config = dict(
    num_key_value_heads=1,
    hidden_act='swiglu',
    norm_place='pre',
    norm_eps=1e-05,
    qk_norm=True,
    bias='none',
    parallel_block=False,
    init='orth',
    init_out_by_depth=True,
    beta1=0.9,
    warmup_steps=0,
    final_lr_fraction=0.0,
    max_seq_len=256,
    doc_mask=False,
    max_steps=9443,
)
MLP neurons of a small language model. Each row is named by its layer, matrix (gate and up: input weights) and neuron, and shows model dimensions 16-143. Each number is 128 + 32 x the weight over its row's rms, rounded and kept within 0 to 255. Numbers have three digits each. A neuron's up and down rows have the sign that makes its largest values positive.
After each neuron's rows, "fires after" lists the tokens most often just before its 100 highest values on Wikipedia text that the model never trained on.

L2.gate459:117180124155095106108125084105078128105133114127130146168123096188176165069166126145153157193150053145124155091097134136109148143120090150105112187085117132144076110104134185120150133127148170036111169124085141117120113216110149190100167111113136149154073123134135157141133141094104169158170128122099131103111181129100068174155091088101173135162159110185096108124107160134119170166130
L2.up459:089129109064058109150135083127110112082119129087119159128110139153141166114135143112154147189113120148083147067153130067145147148103114154121075108114130200172154153091129114146149121087134151087145178133148126085164080128136160196150161124140082129162118169126145152164123111140148136132156153127099130115160157095070096117169059176091149148095121079148131092115180114122091144130098
fires after: " w", " H", " J", "l", " th", "1"

L5.gate146:158123089137160140140151108181131131145099130130130112121121114245144088121134138142197131131125128126082150074083145143139093154115178111128077074165150138109101103120112126086183109109086141116161096161123115185123136119185103067094135181202111161108070145127120094150123120111052138155166112125120139053128098121184107172079120123045169128113147106143119120139135068071153096142185
L5.up146:124187138177118158136058131102139119117141143104172106106148154170149180164129129095123071140083124092126183125140148159136121125135183168131135138157155194084137098133098178111138100088117101144166132164123152121143144139178122098099137102095128151088073091088162116170148118076091154187112083106183141133113141131141103103069166162119126146144201101149112116158141061094146119135109
fires after: "m", "s", "t", "an", "od", "r"

L12.gate326:138125109149107074197126039162131141144090135116094121130095156121067143108066167122184143151116126090148131101135098135149130114148140116148135091108084112165138193109174071133119202146130138131128165149153119115129192130120140110089107133137115142132151138144148056101128086170104154181155095133100194141168105150129148087152201062180103105131151162125130087114170146092162113093135
L12.up326:104126117162123136148046119119117146132149091136106116163151080091130097120134144079111175117092116095170135079168138104087112138057190196131132161091138151095129159137142180156135145158123119150101109144159150151106195187127126123129130127119173166133151239147166137082116187108170134118156153155122146164184126149129120172132212103081122133127202134119107065093149170123115098104095
fires after: " s", " f", " S", " wh"

L8.gate139:129169132088151225149109120103086121112125141160188109097119133128124098135172166146156141141133092092118087129142115095147182126094146120106153059135140184119099102143131158126060085090135087121129160108122106142217115162132058146075134152125085166168160185148127161112189129136118139090128093068174158150122155069102152145120148068124080152154175078117084078115149069119120106159059
L8.up139:131160173149148219149105104101080128055120098104146132112150138102127127139174128080090150154166123119149143123152113083154145163134154155080146118131106142150086150179085108103127145132115158127139108120148145170137131176111160111078146137088104132148174207148149128111095134137150182166190107066118131096175088129094109154155144099234087146140119103193136126193170135139135149170069
fires after: " p", "d", " r", " R", "m", "p"

L5.gate332:116149122108116118121114071118115055145116148198091159119162148147129147115135106121125102111140069160115157124148056071127129131162123143085130113074165127092115114147163091126097090152124125121103118085101080096172188154132211124133179111084212069056108097131112213192105101159107133135101126090143130087129105086126162085142134094131081169120147087115123189118070116154123140097122
L5.up332:176110161109146088137163141136102043096128097123061047168171096166079186138149094068146079174160131134092115106139071148100199111155173181155168111151103195118150148092110164171099110130140133044146174139131099211153121132056157108128122159171136117179137103132152158132118138127090074138131094100176123132092131167117188119164129101085147111158138109128108195154107133181121121126136
fires after: "r", "i", "e", "at", "in", "ak"

L10.gate210:131156151132152059112076082157085086120143138134127120136113125162186123092131167105191149107093127124166118097128107136157084088127180157130122142117051139152086072090097131124127096157130124076135169093148187106173086082198174097118103117142158143207097163124142048203109114081126117159154180120112133111055108118152134116118208128111132120084110080083125088092129128174112097115160
L10.up210:118198077129155137127142115148152073144114130113133113103147050120099149142139119122150062113105155158129155102122049114104176146119141053140155147105121119161062090100128114137106134134142161164057116104129175084084150134148122061158113130161131116094095156138092127124180138094100169132131115065081147099110093107105114153018093123121129123094150133108123123134146145128177078167157
fires after: "k", " s", " K", " S", " g", " t"

L5.gate198:124194120087120121161141106138100186167101148128145159084159141104164129143187131157120105193106078125106071168106088129107183156135074123120121108160141137123113103078132136118095127150101132131132163136156126141151119156096095159112155127123119098111125168143101136099118166109180128166188106062115157120119143113098103149156143042090135179174097068196147128081184153120153135123134
L5.up198:155086119084162176168119101070165102096129117083119146146159161120157106167080149087093147050091151224088081148104100119157158138145158164133148109113152058118087155149131139104123159102180177147155151091171150125101112162141035154157097168099122142099138168142172094130194180133109132162133140133113131125153054165148136130118214086156089111133133121095146127151108087166135127124125
fires after: "l", "t", "d", "m", " p", "el"

L9.gate124:101189146114140121065098171057144174103173064140111129155140129090142147105086104200176110128154091109173112130114112106080090134154123111173179153132091120141144124147197079173155121111178136144162081100097104173102078170117143031127114154067091127175160142088131189118119087055123130105082149129153139075179072065192120166145172148114122106101152152099142159090125133124120098063141
L9.up124:136122135138122078155136196098093113181116121056145135161135120130079158128212167156080106083116145163128111102115090135086169072123173174161105112140107166142095132154123131095081163120092138117119154091116103113222140113114162133089145078167122136131104127106140140148138146118118112183146104125113133158144110121180101119127176098150159137041120158138095180070164170111086091164126
fires after: "s", "d", "k", "and", "c"

L2.gate305:094128106126162104123161098120143123188128145100109137076166159235197138153165174155162171091176117093068147058114098099116160130182120100133159083118069186106156105150100149133133128067117111118129095098101163182158156111150136086100121170128151097117073133115095146136107134090109164180150127148132144098181151094086173114139112156123125142061131154091117151174140137139126141062140
L2.up305:106081146150157159077115145142141131079167099115150166164144085128067144133115179158170133119153119120081096120191147100154087163117127132100167115155068149125115135134107206149126101117150140088124079114091144154180112117075143105150176155151137088114060123145145097157126098144101106147147072130179108130098157132144071091110198123132120079136190068100165115117164127168120116130120
fires after: "r", "m"

L5.gate125:179166146070119090113137180094098121176116138125087133193166160156066111150090174120114149139138103150167142126127181103145082170153123141084125128115109148153136095149129137164138108097161053112085145141099083088153135182163112096095122139122121165102127118165086122129092082140127161117116201140175106116132123109121136175196168087080177181099166132079114146120089125092041162128104
L5.up125:102141111065115141133127166125171135107120137098140147090173103122149144150107145069073169088166105121104119129157134138092151119146173139176100182132072086133119157113147181081172115094153145108120163097133081118130164128094149141187175097113138145109111136185109194155159109085161154144154146110135092082181123138131131138173123099106210139073111110109147145094123119135165101110141
fires after: "r", "er", "ation", "ter", " C"

L3.gate394:119138082102075155118117092113129121126182146157062135137126157141099112142103154141096135138087185077104203109156134148142091171087065163089097169130118123116139106151124079104194115151075125185107171173132117072144130109155139153112152199126161102106117154086180163085200096144109111112124099110123123154095154139170108101183158169189111147108110123113147158106114158104143107140116
L3.up394:169164061102086107130120080163121100041190127117056116145105115100065139166131116168109108097169108147074161120152163178140120166182151167151131178136118138127143096160132105103183108131114105140110139089143170032103101081115167118099164150145163126120114158114186122120123160147136076141101106164133138160102099105158101096179155168181114166097056140130129132103152151080138081142140
fires after: " b", " B", "b", " W", " L", "ar"

L8.gate414:166158146122139112175122125102124121147126136154147128126195142090089144113145135167116115166163150143101166062106127132123117169167113143117109062131114072142226089166154178113155180125172097122087119180110136143126128136102109116158048129112111085204113105143114122144162127158121145148082123094132111133141219072146090151049171111163131106189129162103115131146124069143162136168115
L8.up414:089133075091132097171090090113170113135071146157152098149105122103141144136151115187087115175153109086129204071118141117125113165151102110101173143138138134124119121162169157117157177143116157128150171104115132155074176147114114109124162091156104103185128111064065153110143117154095167079101155126097101164147112134070132103075065106134147150088139143155135090151147110120155177149151
fires after: " th", " f", " c", " m", "s", " t"

L8.gate11:188127164164144145133124115168127145130138190133183077143168125124127154036150151106076109073155093125101141130167101121116103124156104151127131133135081113106148172130109184157223159169162184158139131162102106127147170215169128113184113146181108146125125138125121126089146160136142147151084153143171156111118154124111140123146118107164125148113121137152095143164054128145104147088122
L8.up11:108142127175128180111134114131091166136137151103158202086156175165132147124127112118086118080174130169099091093152096104118151148129119156097115081092080168112134133110106100131164104135137150099129162152119089134171098087105132166117130149169170110148117067036112170042129144094174082115101080082151189072154101087067148150188129138161074103171123156145104125106112118102160101120153
fires after: "r", " D", " F", " S", "at", "ed"

L14.gate353:142157168141134129153155121154123134126075108128105146084118109116145152171167161133091158071155139157072100164175117112170130086165099194105124119147154112152133096151162195115116133143158132084104152153115181116143073149089095172080135112169109112107098166104136169088133168087170142153155126124127136117147059072133097151214122130158169124160128144143056114083176100113121132146142
L14.up353:150091103096056104160120065140135182086155104090141181133126095079124150107130097172142138193093140097105104102094100142135142144096133139131135144164092101145156057162088145174175135114141160121119124117153079142171130154132174144115158156119101103160174085102144054133157103180110218088145173099162154082108128094107119126148148123100150151136104123106117139201109097187095108183140
fires after: " ", "–", " J"

L5.gate139:154165139075082177119133091156151161102149147087097113149156173158138135124124112149084134100177129124143162162116124102124127110144104159120118099149108069143133167148085176134164109117150149099113118063135123118167078108094084108113145139113122131135108091137123123155152124198122185134114089116096144105092121117164076137237166084139176162129114097117098127139137132160161073202099
L5.up139:090171184093106103094126132135137186084119147121114184207133089138144155115144054142103125189135157127109145122128154148123164133094140109147070113201107137156105125120102198128189155175126122136119107097099136196140162137127112136148166169155148151140134091213116100068151120075091137170109105138166145160093149147149139075179154104179103130071122180137102076158122104157041119150073
fires after: "ut", "st", " th", " ", " b"

L3.gate214:097112143133095127118103164162126152155112117121143168113137147126093147082093174090166117174166045115140145154144139119109082145165146106102177145145086158124092112145089094133125077116135131087129169114168154078142067096072111112054116150134111144144098088118095158066089139095135118157155171131149152051074092093063154151116106177181144084099133109158119108196118123097154089138131
L3.up214:074113160146110149120174128220154160132098130142129110112196159144091077169110182093113142139174076154080124134136140099143146139093177129108130122115121183135153121118104145144180119122168151106160139096170152064093061097081104122158187151092124149103087092109122164142182111139108087171157130109148180067080096147123059133138113175098120139140144058126160128111095074127145109185160
fires after: " f", "el", "l", "ion", "r", " F"

L5.gate94:119119109098106118130139082083141107148172105124141118178124183118156066118102158156088190169074091161098106161118149169071125137134111115134134129105127143125057144149087134153184179151162151184107051144137125157149158082154110159160100139165162103150096182095118115163116148131175130160180054156160128133162111075175061137083130096116134127076139122156092127164128132224167117120114
L5.up94:094104066137101092127173113186123183121122104125154134161117132080128129158142106127078108155189096164077129118116112214132059103114153128131144067073099121117099098144125107150165119097124126169123160165152112079220116148152099136066141137100167126142154138118104152136161124162137201149146107104169135158110092072132130114072140153140036122117171115143145131159073100170125077137154
fires after: "c", "o", "t", " e", "u", "ic"

L2.gate505:120132100123113124147149104113128106090070145116105172138066099106141093162146137113072141192148098134140133079182153173108145127122128074133123188102174098138176066106136160103099135173166162138166128130136158180174103137097094162094116113167119106159172121140122155135202185160091061120114128177077101106110230124078108131127162074145171105128090118112094116051147096156125102091132
L2.up505:085135096121076105132094070126091127124087147188157164139100111175109021184137111169124135142150177152107118110154165143118127105149146108139138174103101130125177108122150166142118110163134124137143164125104176130189132156088048115086064156183068136128179126096106121162142105140109109177102147142076093130138184125084207120151128124095215110112113101109125188090131145107146110143081
fires after: "p", " p", " th", " P", "ec", " c"

L9.gate257:148129097130137135089087130142232125107178143144120115108143085066173143113141159141162137128098132080120147128091128132112134091122089136153091083171171150123130126118101139116120101116184166038141096154101132125196117113105169109106057152125160116144196168118120182119170132090140153142150040061111119179180139123143123120096146137156137137106098082132159104152099138121198137140158
L9.up257:118054096067128127101120048151067091153149121124113135094154140142100116126154167131122176135123178112150118148086106132178117159070091193057111081134119073151100073173056179153151130158149182165109142137131173114095171105107142096158057101098111078235147079116142140112164115142136222164160100113118114142111155127127101179148117109099164123151110127112150145101108205116077132139155
fires after: " h", "'", "am", " the"

L8.gate427:099164133172165111127110099163117115091085112115167057184142167046129185083171136127138121139104120134089143174147074164144123177108133118138122104151169070175105140167166137138082116129166127160132195082147096116113146141174209136106137092097096126168130128146092185103123140058138102149126095122073107126182178141106161121077095122102135209125159082149156106200135137130105052134104
L8.up427:181095184157125182124077135097133073131125160122117148122175084116133155141104159096111125112098142084113085108096177108155112142100194144143155072104145097107152140175098070118133132152125135173124177084121121139122027097064133173162107077125161089105077148107153177138106140120115115145122132119166167146122099129154094133103194126134085173094181105083152129134135141149173106175099
fires after: "el", "o", "al", "ac", "t", "s"

L9.gate483:135130164142126176092115095091117155104145150109178117212195071138186181068136198137121161118117133155143115144095068086118135152121184103125136119151106139130089168123111154108146109151178128158082109158135151111148155127128161163095138159177097155138178131078115121109154147179184102169144105084141155130145140106109098161127101116088154162039086128130116102132153140158159158138116
L9.up483:146105118123068119137099119102094160145116076189108148134109137099142136134066172152065114106145140072160127025150114134157150166091143080120081056177118134105103124079121158135119118094139168095108113114103139147131142126108138088091134107105175132139140128105175110110248175153107121152137143081143173124083121141126100140079147174091124147067188118156153170151103111126101157188102
fires after: "0", "r", "il", "i", "u"

L4.gate481:140085042150169174151097162220144116219127160150138144090123121099109093171107154162203148146157069072139169107147147156080208067199118113106121094133136125084116102144128121117146147065174136140047094105084124164164147152180154078098147128154058093134123103112167138167133116079132138165149136139155130080107169091098196172150138061152105133139148162204105138150125129111106100089122
L4.up481:135156123109101109109085123138183155123089142181190175080152123075126152099145098093134181152156100147141125093128100142119107101129114134080157153134097166135110082122104160184088123067156073089143124173179166131091142168101078156148181146116158124110111137112121137133130126089113150149151159133159114119174076090050135093133162201156131090110146120173131154133150175128170131172096
fires after: " a", " e", "r", "-", " con"

L9.gate69:119122136107101149103150150091181115090131143156115094166076085067103117138143171115193120151142185142121139095098200184132108164113162088115113135118111077114102109109182129103098161091076197086141149107140168175131101200102124134112064148174136113169144147116140119152156109081145091099134160121093121115113111148126128137095143132112156119149141114072160044093165132148156128049099
L9.up69:108141058162127149073044065128126083164182126095142184126149091142141126115089128122158127096188115166145114107129091085088118142102125144121093088051113110135154138155095147163152095163148143183117130105141129166148165119064107115121113119121139111175198171145152148137083147124194126092142140080129139127092126122062128174102128074086137096192102127090140127081086177060138116090112
fires after: " s", "p", " th", " S", "c", "h"

L8.gate96:174102166036172155154101181105086139099092095138097117157145128136125118088074160104123139148100112159147116182090106053156117162107158127118103129191146147114095135162150113089110129144211116131155131180129098111115192121113147132114171115157097110162124155124153137117060074073104168128135154096125085141098162098094088078140174141105081098204121119070172075171151140103144103157129
L8.up96:076171045161073093132110135093128157172184114099133115096131133188135079092112103115149151178191140151118107141125134131096085097137187125177182175140104091102132127145174135128118183148142124187190129162149126166159137073140148159125099123126151087150195165139100148141101088165176134113169168134134078114145084084120138056156121166161146155187119086123145094135146153076072117155070
fires after: " U", " C", "er", "ic", "b", "n"

L7.gate240:112124120113067114043113069119150184095107150125149185130133167164162094163111087154166172115179152102088159172036130196141115170133116113147128130098101126078137119102119145119156135117113105153103117156105115120190096108147161098211128136150137122137124188112171169156101107104177115089149108149125107157221148113116089152094131055161164121109180096139181161136141099123140143166151
L7.up240:116208109160067121099102131100068110095170151128161104153113104204107126189126120158139144135171112168169060105120118116114162157099164173068146086151082159138091153174137143120100127136130159149122122087095043124180156083163134118139145109105135186137190111094083170094103152229141126107123164124116116116095119134147165131155127123125149130149143180167127091095131117089128120145181
fires after: " H", "r", " ", "H", " re", "er"

L8.gate437:168099145084038133178120140130157129134113118151055101113173096119111067136160076140109159139092115100127123107066111093139127169094124196131116124153125115123130128231130131101120139158187175125124110166136098110125162143160133124164131125151169125143154113144145081178087141083078123136120163162129062131087169128156104072128134136148119088076109117130171154156123120119112161204129
L8.up437:083057134099153087178111141125120052161142082133133133156148125106061146176151150175081127113082137115104072154117150134111139143148186124140161137073152112186089062134179123143162113065164136139161138135133107093089178076134168116116125118157137145187155184136120154166162111106129108147139157096124103129119080113147123151134205158109111150108191118102109113075140164160144074097127
fires after: "es", "as", "t", "y", " C", "b"

L7.gate199:107147086062142173150127095140142124150127094134112183160111112109188161099145121103163205155053105117141148094130094166113053132157075110138159103170069133139153123130122093127169163112173130100145125080111157194093138052193138093187098147094088091121133148074084111108099089112153181098163131077119113135164183084079134172106141106143147121090141097124162145139088158183167101130106
L7.up199:065114107130127088161140124130112180149127070161114109167123123096140125135078120128133097105140088191079094085126062092156112147129125137150107131185087176123173151131153117108163181138146081093157200183104152141148102130129148088205116185118127118132195159118081135127088094152143171099221138154141151130139153090119107108126131177122100139157155109170101098115102157119167082082130
fires after: " m", "a", " o", "m", "ic", "o"

L8.gate275:127075164172132076074146151143129130115121111165125080154131060093160102078100120081108145123089138064099107185162060086076130133146103123155157118134138141123151166114107148129127145152117099120145093141077141212149183146151105083131138122172125108166121090156072137124161154189126123117117101140122130093100106134059050094122139075167196165081103089141144089155120130108156139120110
L8.up275:140080108107128125136080165114139073139138098128090118116103174149186162136177123121167091149094149105099082166189095186129083134135100164133165101152141118080081142130117124107155116167127158105128135103067140203063123138116090110180112082138185154173134106110126156137211137128128122150077116090110143139150152148130147166137152212145158202074136108120171105110148135077114103130128
fires after: "0", " "

L5.gate277:081118136106115194100125117128104058083131099093079128139118131129187128155128063112128128092086148107123156189168179168102181226090156102180168105086108135153124088136118150116114091154084160153157189125139171144093104067124156130107088121105171118137175133093109195148132099147059147177115201121166149117072133134167075076156110185125085204080120105119108132146136077139118098108139
L5.up277:152085201164131170112102185087146167153105146103123077111184133104136134096190163146146166112103141132146192139112182090110120147129115156181117162171118147087151093124136113124141186154116090106107069167160160155126066108162110162114147147155137147091108132095079168114155093138113126153168137095137170077131124135128171158062148149135111179159129175105153127140197131129198213105166
fires after: "l", "u", "i", "it", "e", "am"

L3.gate431:186127117140127143144122117110132049122096128169056114093120130144138095160147156129087093141114150162129101132098173098166126107104121127105134110086067102142118173126154177104152137077156180132202115126081127149143068156121144144115079143114146127052109167143129189120129141121101183123096157110160054121142114105152191052153149119094147124156126140129125137082166072082123110201109
L3.up431:121132141149088120137107153162092052102159153065089145152168112082142086128109131127124140162086101140118061063205125090107168153073127154141158156181117130102084132149160158157119147122147162114175115159139088184169128149140155102144131127169140126098121145146110150131118059124108127090150136082149136176106124069126180099128197132101149113143104165164192159141183150132098118138126
fires after: " ", "and", "e", "r", "ol", "c"

L2.gate251:150134133143111118159095099155129103080135122102166094146144125126142124116091163113149135189066173094139080176121157163132144047092075093119110129125089094132205148083118140086182145172107151122153074159106123123134126113134069105146210107112107109170168112100109120114154139130129060076150103136123156123095118092104057140223180111134165183126148124192111144160120173161153078105109
L2.up251:142145110152152162126129135153143139149095081123121080062126161098069172134177140101212081107139129161076099129142088114165084165148119166171160107111152140153134148124110147057133137153120143147090094156123165145090171062117120137154141179151118152195170140080129119173166081179144180184121141124104127103108133083088081141118182162108119104077096111154159105122162138174169141096125
fires after: " ", "o", " \"", " ("

L10.gate428:161124105110145137133127139155144115104118196130119092168111106134141141109084125117135142082116130212098123082152091123137101102144074151105115150123095159090185142138170101164116189118147099142093148139180106172075158096173120123138147101157135119085129146101109082171168101143090179152159071137104153171151110195135055185158156178101110136130175125140147115159097132144165148098114
L10.up428:114118133133131077144168097147102119081107120128113209143111100115111131152116181122110155136187121181177064156172135161084111075162117147104136110124090114101124151122167167152081110138127117162104160133154157148153081097093153155184146153102132077115129190112124096134143103139154211142130117179103136119136131147154120221171148022128103142131163102121076097091096146162112112077120
fires after: "o", "a", " e", "u", "ur", " O"

L2.gate172:156151143128102160163091116149102111132122166137116111116104171126156135126097093174090171152131122148182130149137088135162151130083128161098109119129110111117112034100184070102153185141160185119076068152089130099181067144149061114091215074157131116107092107100094115194091145107124170089211101135156120143189113112179154118131133122105169102170115195205128166146099141070086115121144
L2.up172:127121149133146136132132158162107153144128173129138108136132137138122153131106080143107128127155156121139145141145114119142198100126167065066152161140091121144146114073175084142194103149133172133116133131119153126111111125157120136037225059137109157118112144082134122186044090117133127145174129079128131130178148172181172080161135092172171145132185147182042142138124121063150170062125
fires after: "R", "or", "A", "E", "O", "L"

L4.gate38:082094116109155105127129145130090076134108104136141142156128166155100130128120122101119109102103133116115174179153078162141072148132080142116188167114099128159070143166135112126154145142066051120128159158114170092123087185108171156111136178117182099151111105166096192143168111151138146174057127182163133113064146101192117092138144142061139197119134176094143110151082124125100140076115
L4.up38:074074141165088160176112139165074101101096191073080141144129129095158073142133103102114089099137152175099196133103107152118110119154106146091155187186093118105073193119094099121190149207098110182099099162129151133079137182113140208060123195149158100136091104175168154077160110153136079108124129120156114144094142122099103089130127100111127137158151171110137106134113179157102136184099
fires after: " b", " B", " R", " the"

L4.gate164:077098141033164190129159134144146112090147152191091095089114123114126132122146165153135182091133096126126146157130123129116146129126151138148138145138138109198153096078134171062115080094152171151143132069083087132150119095153208150100067094110120149132139165124162106132167125144092132089107152092093150126120106132138143134155132093051081149177071098106189148217170111145149080162105
L4.up164:116021169142155161171160195128126067098080134165103052134074111143108151142128141133122147086153091163093113157136082106142125138138130115115139117160138118075138162136081127132179085158140189156173094126106119163145152119205173151146131131168131109117107126134065134088137127104129095096113137116068153145097095101141176105105169156089149191109110121108115105119150195142156088127138
fires after: " st", "ear", "t", "u", " St", "i"

L2.gate107:143141170143066062127071115133126106186105098079176122152153171081160098146167130093173073118176129138149131126094204115130153080116150158122106087081164153179121103136136092154108138122149206078129124141119099079119103123100139125149112155113114116147111087117111124170090112187089135117105146081149150180181168125154109117088160121157162139119141060088123117124114152193110070128097
L2.up107:103123129044092127135129110122171141167102107137190135133145133133109117152110101185156086160146099103124182143113137131148126129134130126153181132171141124137136095140133195074122138088138158065110130082167162140111172183114140063112067170130158077186105144173114166179078087118102129060139068139153174117121117189152087176151202146130108108111116129126138088119110192082185111146153
fires after: "w", " f", "re", "s", "iv"

L3.gate114:078153086095088144185087107105140127111160199157152076114146155141099158132161128154100135113176178134145155147113182100119119097133072124167067111148119090173169142146119099149061132136114093169182156169124138180161133205095172135134114132163124201148125168116142130124166138142153127072108157094103115136167098127093113009089110128104153103101121170205159127128161218095176160109123
L3.up114:085140149081096119124083106197132133123140124102135110089147088158094170096110161141171129069152188130147108076096101114141100131155068133158168170099098105112139152156165141124090096168089115172116100081107176172139128145108167086110180116093143099134165150149157115086124081110156175146101122133195134066086187053109113090120095104194148111136065136080091125116176130120133118087128
fires after: "id", " s", " S", "ud", " F", "le"

L10.gate475:161115109108128109064164092130115071126093150163161101162152170104106113112176140127115097162143213080191080131159192107154125083149185113136119112148123094168134111063147169076102131094126091077118147126154124159126114152090099096166146107120170102149064161105157094120114127019149185129133068136152092106121128104130137148148145105084098126147107105116092104149103114150077087133144
L10.up475:097122147121118120146211134087154129133046170112115150077081182094105102096140163137119105084143132109148097127127092071161123116122146138150184147088132093106113086143186110136125167202064100105051163136130191129135127199091066154123115098119138140126156087112117165087146119195123141107105148077092161119133184103127102184070120141095107128147126138141094097150096139114147117122132
fires after: "e", " t", " s", " T", "al", " S"

L4.gate482:114145116076101209175140139149104088139057112140084177154105115133150132126118119140081137099113164120098125131167065123137096059179143146148107135117121096144123133162168162108132180118146152107114157139113136163128109132086093109165157107163133125171123122184141115081116109217155183077156138077087154091179165097158173099107098077063170113131114049129162096116167151138148150105127
L4.up482:181121161168127178130078134089157120131091108211102119151112123122076174115093111110128143119145196116096116169150152104123140164073106123066109166207151072128144136099121110164116151105107171061111106116117080149109092130155128144099176075153109154133137086107157089151109098146146082077185108192145131125197188162141170081136157112166081142175125134131102063096103183133112148137160
fires after: "p", " M", "A"

L7.gate392:128116111078096079104127135118164134135160099119102092189156172130126155109163153126099093039135116179166082145143146156137128148124127091127121111111106139086079120202135225110124138139131128128099104123190151141089156163099123137092103111118099165115084155138111187200109071123146192170109115103115136095147168087116105066108189134088138100144127138126105118235113056111141092151171
L7.up392:142177106110088157089233167121179118148115115160104165102121138107132115150047125134128136085132070126126138069115182143060153112108157177184111114151086164154150089159135130149155086159192099120164173095155106123144138175122181117134134113127094091114139151155195083144142136121169119165145114111117144115166116133139118103148182102136182160128144124077091150167089088188129195136139
fires after: "r", "er", " S", "um", " M", "s"

L5.gate54:138110069088123140162160068144164083113181130204101084197064134125153162175116106130123159125159109086148179179148114090130146094130191138091081137132144119184122109161102142092131134176205100091083129169224074151113124123222100122125155097128131136145148119074143132103114167090117070170122118101083114179113122095143158113116096072063155158083102116136122118110084115099155090114100
L5.up54:125143166101182191144099118105128091148133136153107110122096097121117158119114114160162166097148175092114112137141087115109224145136166047115135104183125097159159161122132144148170127101147104109082141116125173092123200059113163170114144145130209121176157162085157122129095088069144100124074054080147133094093156049124160160135167164155109145090142144084146112127122099163097123131123
fires after: "t", "es", "s", " s", "a"

L2.gate90:140108121184121156126129094040151106122125179099149099161130080102136160151129094114157137123096164161093133108098097134176072158122087103156090094125108117093099189178135108045176176166124092120078075128123137124153123171135063140108090138155169173136111129122103165143146138152134127092118148158154126080151079078090127138123134121159112081107121124141081092164127066054131123128144
L2.up90:158143143078153138151099215054112103153111162124146076179147106102206136157179075107116145092096181156151184179155169123130093156147134126097099117140080127086106110180060113081122130093129096073079113175130116086112144147155140157129131112125162116174159093166093153097172111163167153090101137142117093150118175107107119208110143169127105137097150158097150078111139101117106088121102
fires after: " ", " E"

L7.gate376:148161187115139163125098161087172121069180137115149128145141114128078161103138075153147118076097088114088150177133148148120115127123087198152169167155103079129120138138165132070122126104136085140138081116149073113090072172129183113120202095145155121115138169120162060025143126129127140090134153207074112113116108095067113100121125128103123082181097130128132102171137129129103070128187
L7.up376:130125187098036105165128165099066154153145196155180146111176129150035119065196130161130129095142109114110142162122202137123087133112111165108106183180127125112099086123130114152135181164096153164175169124159140197142158137140135148130142092160147155127113107100111102193104179101091126097139170106163136100142084092112156172109095131226134099105120183144173163095115119132137150123095
fires after: " D", "and", " T", "d", " G", "is"

L14.gate118:154146140142130118043054132173177103083145094142094074121117114088129142112137133127195139118160165108138109121152156128082089166154143106125046130140184134183092123099137126124140183171129162175120145110134129062098112180155119131125094066110108167176141098122089169184071142134062198134119152161122112122101087080105091128140143118148109095136105116145139176113158128084118102091166
L14.up118:091144116083162181119097145075113133153140168106094178145073080080045102175112150126101185168218100092110109063112128154094145196157081109172157085118125174157149136144145114141107087080130147154130133125077133107115127147104119144129142084113112099123145173162104130085093158140140117194131124119138146129140119125095102118159096113101175083192139121106092101121112177113126111125130
fires after: " th", " f", " d", " s", " w", " p"

L8.gate434:093120086155157099129206122181160163187143155110130101136091117132116097122135232132052167141086086069135172124112155099095176121118120090063144169133109123148163068145164114099127132151123111152190131160079162116103131181152146109146135152118154139121136143078087144095148083088093176169109161148089064144141167134092130104132047168103066144101124073137124088160110154085152133103120
L8.up434:139118112196151152164150141136194136059157130140101192144135111159129140165156125077133176095111109140122141135133085130086100182186155154089151123121138104134134133165143191145129099059146121146123136141104168148151132101143124128138143094154148102201111202160150078146175137124090131111139126184133172129130151064118107097195123133170158136078117099126169085201145093134115165130173
fires after: "m", "p", "am", "i", "l"